From a checkpoint of a small transformer trained on Wikipedia.
Size: 15 layers, 10 heads of 32, 42.3M parameters.
Architecture: RMSNorm before each block, rotary positions, no biases in attention or MLP, untied embeddings, capped logits.
Training: a variant of Adam for these matrices, 878M tokens, 6205 steps.
MLP neurons of a small language model. Each row is named by its layer, matrix (down: output weights) and neuron, and shows model dimensions 176-239. Each number is 200 + 40 x the weight over its row's rms, rounded and kept within 0 to 999. A neuron's up and down rows have the sign that makes its largest values positive.
After each neuron's rows, "fires before" lists the tokens most often just after its 100 highest values on Wikipedia text that the model never trained on.

L7.down332,186,187,234,192,192,223,180,262,218,192,223,242,178,301,187,182,156,205,214,156,236,220,199,216,174,181,232,264,179,210,163,148,214,223,144,256,198,216,194,213,237,198,195,192,172,170,232,118,214,201,227,231,23,161,239,245,220,209,215,219,187,234,238,262
fires before: " |", " votes", ",", ":"

L5.down380,166,164,163,190,140,225,189,226,197,196,211,155,170,165,197,222,222,114,209,195,219,174,213,221,254,289,149,274,215,184,179,187,145,175,195,210,198,208,276,192,135,224,212,210,139,234,192,185,222,124,222,201,130,177,245,208,241,239,218,195,228,229,176,222
fires before: " |", " medal", " –", "'"

L6.down472,203,153,168,166,201,175,219,226,296,229,195,140,177,255,209,276,215,180,120,217,240,203,233,149,284,153,281,159,234,180,162,211,213,319,151,166,137,229,138,145,189,213,198,249,206,164,168,136,221,218,195,169,199,106,161,180,173,161,217,189,218,182,186,254
fires before: " to", "s", " of", "ing", ","

L6.down989,140,202,207,275,241,243,161,256,194,189,179,236,232,199,158,213,202,230,173,133,228,210,182,213,217,135,178,209,137,154,179,203,189,184,91,159,249,204,240,177,232,166,223,192,183,231,230,184,165,174,183,264,199,200,231,200,187,154,231,293,213,204,183,154
fires before: " |", ".", ","

L11.down196,184,249,202,237,146,182,230,157,193,198,191,233,207,201,257,226,192,189,210,176,172,261,198,207,189,200,175,150,236,253,157,169,201,231,247,226,213,206,161,196,271,229,183,167,189,158,168,221,216,217,174,216,157,119,160,121,159,200,252,265,178,248,221,199
fires before: "\n"

L10.down642,246,174,217,237,217,213,141,174,190,244,151,237,156,213,272,214,238,195,209,193,175,224,144,180,179,207,159,241,168,205,192,151,155,252,183,209,223,184,194,234,228,213,210,187,206,151,201,214,180,218,179,201,266,193,164,211,184,201,253,202,209,224,230,158
fires before: "\n"

L12.down16,112,201,176,222,119,147,132,171,174,159,200,167,202,236,230,198,204,163,243,170,184,208,230,227,225,135,209,237,214,154,217,170,237,249,236,140,135,179,161,209,216,209,177,178,191,132,186,199,146,296,122,232,297,157,192,276,232,172,208,172,257,174,208,267
fires before: " on", ":", " the", " of"

L3.down546,149,91,205,244,168,144,176,202,261,211,237,195,137,216,193,144,204,200,164,154,172,223,197,223,225,216,335,285,195,189,230,200,200,143,166,214,201,240,200,166,204,241,229,168,243,197,295,184,243,215,200,229,170,225,246,153,234,164,160,130,241,229,199,283
fires before: " |", " m", " (3"

L12.down783,191,181,250,250,255,223,249,215,219,156,174,195,234,205,105,198,159,183,197,214,279,154,148,160,201,177,179,146,226,242,184,196,239,182,238,178,211,182,215,285,311,161,180,228,191,194,259,205,236,128,307,188,203,204,188,180,274,213,271,220,216,235,186,175
fires before: "\n", "-", " in"

L10.down776,187,229,184,267,208,207,222,182,175,228,181,124,184,131,263,227,130,216,235,201,221,174,139,176,142,174,192,152,197,219,150,214,178,299,226,197,190,190,163,175,204,169,202,175,191,199,222,183,249,187,260,154,207,183,177,130,200,184,222,202,204,183,182,197
fires before: "\n"

L10.down331,219,204,163,194,130,183,143,220,186,306,185,281,157,208,177,204,202,130,216,214,213,178,216,245,213,156,180,228,157,165,209,167,207,222,217,183,171,227,228,215,205,222,177,248,221,260,207,147,210,165,211,244,323,280,217,136,206,138,211,261,189,205,262,188
fires before: " by", " in", " to", " as", " through", " with"

L6.down801,206,174,222,217,172,226,230,193,182,143,232,257,187,177,196,166,197,211,271,192,210,191,176,137,148,209,230,209,146,190,180,206,157,248,215,243,215,141,200,233,239,190,190,188,232,169,204,189,183,246,239,165,187,159,204,179,131,234,260,201,210,167,198,204
fires before: "\n"

L11.down11,182,173,227,206,207,148,229,189,217,222,177,208,211,174,253,202,209,142,223,147,163,300,181,203,184,192,208,171,229,173,178,172,194,200,216,249,278,206,165,205,223,184,222,163,223,243,161,184,213,216,237,203,244,189,217,186,208,190,270,213,152,218,186,169
fires before: "\n"

L4.down881,194,250,230,180,157,196,185,164,168,238,192,239,195,208,305,212,201,277,218,226,126,191,184,194,164,189,200,308,228,228,164,117,190,250,188,226,257,157,168,147,189,233,154,205,195,155,234,245,248,249,168,237,211,153,209,190,217,241,153,74,279,180,253,212
fires before: " |", ":", "s", ".", " at", " of"

L11.down668,185,252,237,227,139,160,159,193,219,197,192,218,180,203,178,204,242,176,241,235,170,252,191,213,182,176,239,167,205,206,178,164,188,202,144,158,192,249,235,256,258,225,137,157,210,186,193,165,229,141,180,206,210,187,184,205,185,194,240,177,152,265,200,255
fires before: "\n"

L5.down795,175,240,189,70,181,260,148,278,209,147,183,231,178,283,233,235,146,92,193,203,245,230,176,187,200,209,151,204,183,284,197,257,207,170,192,208,225,187,215,152,200,255,197,180,156,155,261,255,178,250,185,230,200,209,196,223,179,197,210,186,147,192,243,223
fires before: ",", ".", ":", "\n", " and"

L12.down935,262,168,193,227,239,163,146,172,287,182,198,201,160,157,169,168,210,207,256,153,160,262,211,211,218,178,233,196,206,190,261,242,115,208,204,225,210,194,187,242,237,163,231,152,258,251,244,266,244,187,155,253,195,168,241,145,232,220,238,201,169,192,189,149
fires before: "\n", ")", ";", " (", ");", "),"

L3.down405,96,190,133,278,132,159,186,197,159,218,174,208,238,169,265,231,135,238,176,160,227,157,277,207,232,203,177,182,193,165,227,201,206,193,205,190,184,180,155,239,193,166,151,209,169,297,230,116,237,199,213,178,209,156,236,247,196,202,141,209,182,189,185,234
fires before: " |", ".", "\n", " PM", " pm", ":"

L11.down977,190,174,190,127,194,153,141,257,212,114,209,228,167,282,177,203,273,201,225,196,126,216,172,193,179,197,196,238,144,227,140,233,176,244,171,161,256,202,216,234,218,222,161,269,188,186,145,260,207,226,179,239,177,109,159,172,282,194,248,155,132,233,230,166
fires before: " |", ".", ":"

L3.down105,254,247,230,190,180,209,242,205,196,206,187,235,142,243,177,119,197,153,236,160,165,194,164,110,170,153,180,171,160,156,248,199,194,233,166,240,218,155,195,171,238,251,287,206,209,183,156,141,161,235,142,195,209,195,116,127,167,156,224,208,239,201,154,141
fires before: "\n"

L10.down576,173,174,194,209,224,166,181,144,191,282,236,236,174,275,220,240,179,127,164,238,182,220,221,138,240,209,220,161,262,242,209,237,154,230,196,155,169,238,196,247,255,175,229,214,225,201,204,232,170,130,244,211,202,195,174,222,282,223,282,139,150,128,195,168
fires before: "\n", " he", " the"

L3.down505,172,264,177,198,143,203,185,230,210,133,150,260,217,203,149,180,189,118,180,259,193,272,190,187,269,239,179,192,219,221,252,206,194,174,178,200,221,240,189,197,166,177,234,152,223,208,223,238,174,250,170,219,207,203,195,165,181,182,112,174,206,197,260,247
fires before: ",", ".", " University", "\n", ":"

L7.down1079,247,232,194,187,174,163,220,205,226,161,279,214,196,191,140,196,221,159,176,128,211,226,226,272,262,237,195,138,172,247,151,216,118,234,132,171,138,222,287,256,210,263,189,198,204,239,206,119,216,195,193,239,177,222,131,185,168,221,251,199,212,178,176,187
fires before: "\n", "-"

L11.down778,174,229,254,298,206,135,188,208,211,253,204,208,192,215,212,194,177,175,220,184,193,236,197,172,192,191,267,179,228,192,196,182,156,189,217,221,106,212,171,249,247,194,149,188,246,216,121,202,184,217,202,214,219,154,162,199,175,232,292,227,217,189,196,177
fires before: "\n"

L10.down146,202,178,176,217,216,206,231,164,195,201,183,210,199,178,187,190,180,210,195,203,201,241,160,222,222,189,237,162,193,225,157,152,168,173,194,236,237,236,158,258,257,165,204,246,234,172,150,159,235,199,232,169,224,230,233,154,237,242,239,245,201,214,201,165
fires before: "\n"

L10.down438,152,181,214,200,205,196,187,183,223,251,180,195,241,199,197,239,205,226,192,196,196,249,130,206,177,208,199,213,164,214,230,219,171,239,230,247,207,200,225,226,229,220,214,211,257,152,200,198,236,211,247,157,295,170,273,150,185,188,296,161,223,254,165,231
fires before: "-", "\n", " "

L4.down865,204,206,195,234,167,304,178,182,171,166,212,189,237,188,225,176,199,105,168,166,241,181,214,196,303,160,232,166,189,227,157,220,189,180,148,220,180,235,234,223,249,230,213,146,256,187,257,180,259,244,219,240,223,251,232,208,71,223,230,220,152,210,175,170
fires before: " |", ","

L5.down546,177,223,178,207,188,196,212,159,159,233,106,154,229,208,203,185,159,222,173,257,183,150,197,182,241,189,265,132,206,220,230,257,230,199,216,166,223,158,152,206,125,210,188,282,126,249,191,236,156,128,227,196,197,183,190,237,289,178,209,155,253,149,175,194
fires before: "==", " ==", " and", "s", "==="

L10.down757,190,214,229,171,181,121,137,177,216,211,230,221,162,200,165,197,211,176,236,196,205,276,252,165,203,176,224,245,207,150,199,198,245,176,196,222,211,167,211,271,208,157,161,164,214,259,191,216,254,214,194,188,210,190,245,137,223,206,244,167,229,124,170,227
fires before: "\n", "s"

L10.down513,140,224,122,153,214,231,123,160,204,172,212,218,253,177,172,205,199,60,234,179,185,214,203,201,198,173,209,184,128,192,190,187,177,289,192,198,164,174,228,185,202,217,188,237,261,204,68,180,175,171,161,176,227,247,174,212,228,157,211,236,218,198,174,245
fires before: "s", " Votes", " third", " |"

L11.down130,212,228,216,212,226,236,202,180,219,173,199,175,192,223,190,167,199,170,232,187,213,276,186,263,186,179,201,200,171,194,179,214,156,186,147,224,203,207,194,191,193,252,235,194,224,233,226,213,224,191,162,167,187,158,192,177,176,194,225,202,169,180,178,224
fires before: "\n"

L3.down608,212,188,176,215,169,242,171,199,141,145,206,178,227,242,184,192,205,190,174,162,177,176,187,158,152,212,169,201,180,217,222,184,171,228,172,238,236,151,208,155,222,201,262,213,232,150,170,216,258,181,167,213,237,147,131,162,265,278,214,187,162,170,168,98
fires before: " |", ";", "lon", "ed"

L7.down27,187,179,232,138,222,233,192,187,283,224,239,228,205,185,115,163,200,209,184,189,149,155,231,242,275,231,212,156,200,205,199,150,186,190,162,193,155,211,212,245,120,288,184,189,238,246,202,249,229,156,179,158,186,250,139,227,164,225,190,159,200,181,266,250
fires before: "\n"

L10.down488,217,170,292,147,209,176,245,123,243,196,159,238,225,201,156,223,209,201,115,192,215,274,252,185,176,210,225,242,164,172,159,197,205,152,171,260,114,203,234,227,242,177,240,250,246,162,148,230,164,265,214,175,142,231,173,210,231,202,192,144,182,165,199,192
fires before: "\n", " the"

L10.down772,199,171,186,190,254,221,162,207,150,219,233,211,171,219,152,183,169,137,272,186,199,167,218,218,195,216,241,166,211,232,209,194,228,176,282,223,177,194,223,151,223,97,192,198,129,243,149,183,234,201,137,209,203,250,163,238,166,160,193,187,221,228,236,315
fires before: "\n", "–19", ")", ",", "–18"

L12.down507,154,242,217,216,248,186,161,227,234,268,180,223,174,197,124,204,151,189,248,185,241,206,223,188,217,229,252,230,275,168,209,166,88,201,95,224,234,235,284,117,278,248,166,225,208,212,238,189,119,187,121,237,191,146,200,264,239,174,220,214,205,251,144,186
fires before: " of", ","

L4.down1052,173,110,221,210,146,173,244,199,233,203,244,196,117,236,150,184,184,150,216,148,150,192,228,202,329,208,263,224,100,215,174,269,200,147,169,205,290,202,169,222,181,240,186,185,159,203,296,198,173,191,187,186,206,157,150,179,174,207,189,202,216,140,213,221
fires before: " |", " of", ")", ");"

L10.down75,226,194,222,216,244,194,137,237,194,165,195,184,232,185,133,179,179,238,180,240,206,219,199,204,186,168,151,205,231,198,226,148,238,237,188,183,191,246,211,240,215,230,142,171,195,223,207,222,189,204,256,138,184,219,171,214,227,166,210,191,218,183,162,203
fires before: "\n", " \"", " the"

L7.down304,141,198,157,270,168,237,256,199,213,189,294,142,143,194,243,137,171,215,189,181,126,266,160,112,226,147,231,240,200,144,165,240,195,238,159,214,150,227,188,239,174,268,196,200,203,180,168,204,216,154,223,244,125,216,239,227,208,194,247,192,242,164,117,223
fires before: "\n", " |", " /", "-"

L4.down951,183,161,239,182,122,188,175,185,262,208,175,248,197,214,276,172,201,212,186,203,222,184,335,159,169,238,115,271,243,199,274,249,250,265,206,229,190,192,195,186,142,200,180,153,191,180,216,167,208,172,236,250,221,209,147,146,238,293,219,204,218,137,224,204
fires before: ";", " |", "."

L7.down992,229,246,205,247,182,174,227,160,209,213,227,163,149,210,167,138,204,173,192,163,162,265,183,241,216,187,242,222,160,230,145,265,216,217,250,203,179,156,212,159,175,243,241,230,144,152,195,211,241,223,232,278,216,151,205,258,175,134,173,131,206,127,143,211
fires before: " |", "W", "N"

L5.down469,191,214,199,265,176,205,224,216,254,192,172,158,173,173,175,217,126,240,179,203,160,182,239,225,189,199,156,186,213,219,147,182,174,266,160,220,154,171,171,229,183,175,223,193,136,250,237,200,199,176,224,187,200,242,183,188,244,284,231,266,227,213,130,136
fires before: "\n", "---|---|---|---|"

L10.down82,218,193,261,168,193,179,212,182,174,158,241,187,169,233,183,227,134,232,178,196,155,195,206,268,229,162,159,203,192,208,167,133,191,200,153,245,191,163,212,163,219,204,176,158,211,252,286,155,233,216,204,224,271,206,111,157,177,222,257,207,239,187,109,256
fires before: "\n", " ", " Final", " Year", " Season"

L7.down428,95,210,276,261,207,175,213,198,212,136,137,164,179,165,211,260,140,217,220,142,204,152,295,255,136,193,213,238,193,215,145,210,159,203,213,231,236,174,146,195,179,204,192,165,182,247,268,211,287,174,206,193,172,148,193,197,218,199,191,183,225,192,199,248
fires before: " |", ".", " PM", "\n", " pm"

L11.down1023,236,173,269,194,146,168,200,186,178,159,204,148,181,233,220,221,218,208,197,194,194,273,176,211,192,216,245,178,221,298,144,225,232,227,265,159,182,223,183,245,221,222,248,172,251,237,196,173,204,187,159,195,225,175,170,167,147,191,270,218,183,185,217,190
fires before: "\n"

L10.down605,262,212,160,159,184,210,210,201,157,188,275,170,232,174,183,193,140,208,156,178,212,234,140,248,191,213,162,253,274,242,207,266,169,207,203,183,179,214,177,199,194,244,244,142,308,242,254,136,238,198,178,263,232,173,212,201,179,206,220,145,218,260,144,222
fires before: "\n"

L11.down966,262,176,179,203,131,194,130,275,232,162,180,270,191,304,195,176,224,231,160,169,90,182,191,228,196,187,136,158,184,179,186,293,195,121,216,132,157,229,156,191,219,181,236,195,178,276,171,216,190,163,202,244,173,234,161,277,133,214,158,238,141,187,197,191
fires before: " |", ";", "|", "|---|", " Baseball", " Stadium"

L11.down815,172,232,204,191,234,187,150,137,236,250,186,186,243,253,244,224,236,252,227,208,186,291,203,176,187,228,242,176,178,216,195,183,179,180,241,232,220,164,179,201,250,204,233,208,173,247,198,261,223,200,219,200,150,257,219,185,202,183,235,178,223,172,226,216
fires before: "\n"

L6.down847,181,158,201,174,186,143,206,228,224,197,265,169,150,211,210,198,216,231,161,199,97,225,222,245,123,215,260,254,164,277,144,249,166,135,203,247,181,239,192,131,159,225,173,200,210,259,274,190,260,171,218,198,250,234,210,220,220,190,197,168,190,214,183,203
fires before: " |", " in"

L4.down362,232,194,181,242,240,218,242,169,175,274,162,233,232,138,149,155,163,230,280,181,273,192,179,239,172,244,257,193,235,197,178,170,249,239,215,231,185,177,172,145,215,238,118,195,244,249,229,182,214,177,151,104,197,227,267,206,164,182,182,159,196,229,186,131
fires before: " |", "ed", " of", ":", ",", " votes"

L5.down513,164,168,226,211,233,182,151,241,224,156,202,189,175,246,231,197,192,215,191,204,273,211,172,167,132,206,167,179,230,180,219,197,153,213,247,159,174,161,207,230,297,180,158,206,228,166,226,188,142,195,203,157,195,218,159,238,194,215,229,214,133,195,193,165
fires before: "\n", "==", "In", "===", "The"

L11.down276,227,229,227,251,216,201,197,130,214,215,222,171,183,191,191,229,159,236,226,229,221,198,195,232,148,158,212,211,175,200,194,164,167,244,200,248,176,161,160,230,229,196,166,181,199,196,232,200,236,167,190,209,213,151,218,192,211,179,235,206,193,207,186,220
fires before: "\n"

L5.down725,150,158,239,212,246,230,145,127,214,201,226,231,190,170,181,210,152,229,158,175,162,169,220,226,163,280,276,161,200,234,140,247,209,251,191,203,123,179,229,214,224,195,264,253,212,146,220,278,132,228,180,207,149,223,209,175,235,304,224,178,163,175,200,265
fires before: "\n"

L6.down366,140,244,266,257,204,197,181,210,180,164,154,204,183,219,209,187,210,171,216,186,253,202,273,190,229,136,218,158,210,225,249,155,227,146,132,216,130,251,219,185,306,114,183,237,248,128,225,194,187,208,199,263,176,237,181,187,129,227,209,223,162,163,173,232
fires before: " |", ".", ",", "\n"

L10.down745,201,196,238,245,191,201,215,200,204,268,177,209,174,225,269,187,206,194,165,181,188,219,210,157,206,223,172,199,233,225,184,181,226,264,235,189,168,217,178,218,262,190,215,270,254,169,148,225,213,168,209,154,228,230,193,196,172,249,199,175,159,194,214,221
fires before: "\n"

L5.down242,264,240,135,219,232,198,191,197,167,163,191,233,215,290,155,235,210,211,241,204,196,161,153,255,169,168,176,217,196,195,190,188,245,176,200,219,166,143,182,213,299,162,193,178,202,226,290,157,213,168,286,173,205,148,148,279,272,225,207,192,154,198,210,193
fires before: "\n", ",", "'"

L10.down121,264,219,203,185,173,177,203,296,203,188,104,233,177,185,203,180,304,218,189,184,118,246,203,248,213,254,177,151,153,176,179,277,209,188,217,202,226,213,148,131,195,179,225,194,191,224,152,201,181,174,227,208,224,145,173,204,197,196,193,191,162,229,231,158
fires before: " |", " \""

L12.down535,193,230,165,127,194,244,232,115,190,90,158,146,224,178,306,204,160,180,199,228,132,184,173,139,214,176,172,213,262,172,170,179,177,173,209,152,238,222,212,142,239,273,277,206,208,119,196,205,198,179,284,142,254,102,110,233,228,196,252,146,174,237,154,154
fires before: " 4", " 8", " 7", " 5", " 2", " 1"

L11.down192,241,189,230,155,245,265,176,230,195,172,159,243,179,256,159,159,237,246,230,211,96,239,124,171,141,297,201,173,211,155,253,243,179,132,219,179,275,288,210,177,226,208,240,197,189,158,164,280,215,161,228,186,158,144,218,266,214,205,209,182,171,230,287,189
fires before: " |", " 1", ":", " 2"

L10.down1083,138,240,227,142,261,166,182,155,218,165,194,187,222,185,164,217,152,179,237,270,210,250,178,202,196,240,179,211,203,219,141,250,179,144,293,162,183,231,197,211,215,248,145,205,182,168,216,193,182,118,244,221,257,153,269,125,178,277,217,166,256,176,215,215
fires before: "\n", " to", " a"

L12.down116,303,184,233,154,193,225,199,169,206,203,259,162,197,261,247,225,258,189,169,238,159,176,248,238,189,172,230,248,146,164,117,185,315,204,171,229,224,228,109,235,176,161,185,222,214,170,182,194,163,131,206,235,246,154,204,192,193,186,168,174,239,146,175,214
fires before: ":", "==", " and", " ==", " |"

L7.down566,239,241,138,264,216,225,134,208,177,247,195,175,166,156,167,139,228,202,207,260,138,180,196,267,204,186,251,175,246,228,225,199,201,163,242,245,162,204,213,178,191,185,314,257,170,158,160,182,197,127,218,236,134,136,216,282,174,186,150,125,128,157,250,183
fires before: "s", "re", "m"

L5.down700,209,154,231,218,195,154,183,268,214,136,212,127,139,254,202,167,167,177,208,214,203,220,153,162,232,155,253,189,261,192,273,226,187,251,186,231,121,228,188,207,159,109,224,199,227,165,192,146,220,209,194,198,236,197,219,180,140,263,218,218,200,187,161,195
fires before: ",", " to", "al", "ed", "ing", "s"

L3.down115,186,215,175,202,150,128,224,164,228,154,227,201,187,181,187,217,171,168,241,275,148,187,192,218,217,219,189,160,181,188,250,164,192,167,237,250,182,185,225,210,202,171,141,209,189,141,93,280,192,234,180,234,144,233,185,246,158,138,208,176,223,229,179,196
fires before: " |", "\n", ",", ";"

L10.down654,239,228,213,179,221,119,120,133,258,265,113,178,245,211,134,228,168,204,166,141,189,249,279,201,206,141,150,204,176,158,201,191,222,210,217,280,238,183,209,236,225,165,299,196,256,217,244,181,239,235,204,194,250,215,164,199,239,225,184,170,213,139,255,211
fires before: " of", ",", ":", " with", " in", "\n"

L7.down239,178,178,177,161,222,162,207,149,235,244,180,208,191,192,225,254,205,213,126,211,177,298,179,173,206,157,247,267,191,214,178,220,188,176,190,300,244,173,232,228,207,283,269,224,179,113,160,141,138,209,222,200,193,185,151,168,210,230,246,214,201,221,238,262
fires before: "-", "\n"

L6.down914,194,227,209,238,188,203,192,141,215,147,298,204,177,207,122,146,153,170,252,205,198,248,192,142,232,187,263,277,130,196,182,178,224,226,258,232,254,230,209,231,222,201,260,174,149,222,209,273,210,207,289,204,145,194,232,172,135,173,206,204,248,271,195,180
fires before: "\n"

L10.down202,232,263,221,206,244,191,152,168,173,234,318,194,236,175,208,221,266,206,190,141,190,161,215,179,234,272,173,183,198,138,139,152,170,174,218,213,158,218,273,129,201,154,219,255,143,176,207,193,149,150,165,196,192,183,219,221,201,265,216,151,202,198,188,198
fires before: " |"

L11.down862,209,189,253,243,174,256,217,186,181,232,247,196,182,155,266,303,276,225,168,188,153,257,175,188,191,205,218,144,270,197,144,177,222,180,193,239,166,183,150,147,288,216,172,196,186,225,142,169,203,227,173,192,168,257,173,199,166,242,210,190,129,192,165,119
fires before: "\n"

L3.down525,207,140,205,274,169,232,170,202,235,168,193,225,199,205,200,157,206,203,197,244,187,213,274,190,175,181,217,206,213,211,166,199,168,149,221,298,121,211,198,225,222,192,216,153,205,180,243,318,162,167,186,192,160,231,176,168,184,258,173,194,180,148,147,247
fires before: " |", ","

L4.down971,234,154,228,199,230,173,147,218,162,193,175,228,142,270,219,202,143,195,168,183,223,189,188,232,290,183,228,249,221,163,203,192,233,274,181,213,176,196,238,168,194,167,231,243,189,208,193,120,204,150,243,195,207,195,231,201,243,115,200,156,170,154,200,250
fires before: "ed", "ing", " of", " in", " with"

L11.down474,188,190,172,203,224,146,259,191,233,197,188,184,201,233,216,177,259,230,213,131,213,228,178,153,180,196,215,187,193,177,150,224,170,218,249,260,212,130,147,198,230,179,198,229,192,203,182,183,166,225,225,211,202,146,245,222,203,209,253,223,164,178,166,189
fires before: "\n"

L11.down925,150,170,145,251,212,196,213,214,209,242,179,195,252,273,180,217,226,146,153,212,161,242,206,212,246,189,234,164,199,192,194,223,247,209,219,193,193,206,175,174,213,156,195,160,210,228,221,213,213,160,156,211,227,166,152,166,264,250,217,252,195,203,189,183
fires before: "\n", " the"

L10.down480,109,250,255,250,167,92,160,182,284,152,165,178,183,189,264,196,280,173,277,161,145,256,234,212,165,215,85,177,226,161,162,256,257,105,189,169,208,250,201,240,211,235,224,230,195,206,258,218,231,247,193,239,154,146,147,213,204,215,162,201,143,189,168,117
fires before: " |", "\n", "|"

L5.down654,160,191,224,233,159,162,250,159,189,212,248,217,203,171,211,155,221,145,228,193,172,235,214,249,140,220,205,267,166,179,274,229,222,192,188,187,160,258,206,267,148,206,146,228,123,201,176,266,199,219,248,207,165,152,236,204,144,158,210,225,195,238,208,154
fires before: " |", ":", "\n"

L7.down293,192,178,186,143,175,216,194,150,196,140,215,251,170,229,141,186,220,217,199,153,146,194,211,133,194,173,283,174,182,203,206,271,196,204,234,255,121,132,200,248,187,218,280,196,123,162,200,205,183,279,246,181,176,255,200,122,206,211,181,234,256,222,135,114
fires before: "\n"

L10.down881,214,166,230,217,207,256,246,181,252,220,219,294,229,222,137,232,206,153,182,192,229,256,246,188,222,185,155,152,202,169,174,173,180,136,170,223,185,185,205,217,302,255,244,110,245,165,220,205,185,213,172,235,256,185,153,211,275,222,237,178,159,252,176,166
fires before: ",", " of", " to", " the", "\n"

L12.down818,153,204,284,191,168,146,199,251,264,259,235,216,198,196,203,217,206,237,253,191,229,193,260,196,233,174,181,270,183,213,193,245,163,186,185,223,202,226,189,186,228,195,241,201,182,160,174,163,217,219,247,190,212,176,172,270,236,194,213,163,255,236,216,253
fires before: " |", ",", " the"

L5.down1043,199,168,182,215,147,172,131,245,247,212,199,208,210,194,228,191,141,179,122,171,160,185,180,167,223,174,187,298,184,196,217,158,240,225,158,247,266,157,129,152,221,222,207,189,288,215,109,240,276,104,204,224,163,176,201,158,247,145,228,213,156,238,208,228
fires before: " |", ";", "s", ")"

L5.down837,239,145,191,240,210,207,113,99,190,212,205,243,210,248,253,132,175,122,199,206,189,172,224,172,207,192,263,260,210,149,262,227,141,168,227,217,171,250,199,209,156,197,224,153,112,234,162,228,277,211,230,262,192,141,207,195,240,194,171,204,217,285,221,233
fires before: "\n", ".", " for", " |", ";", ","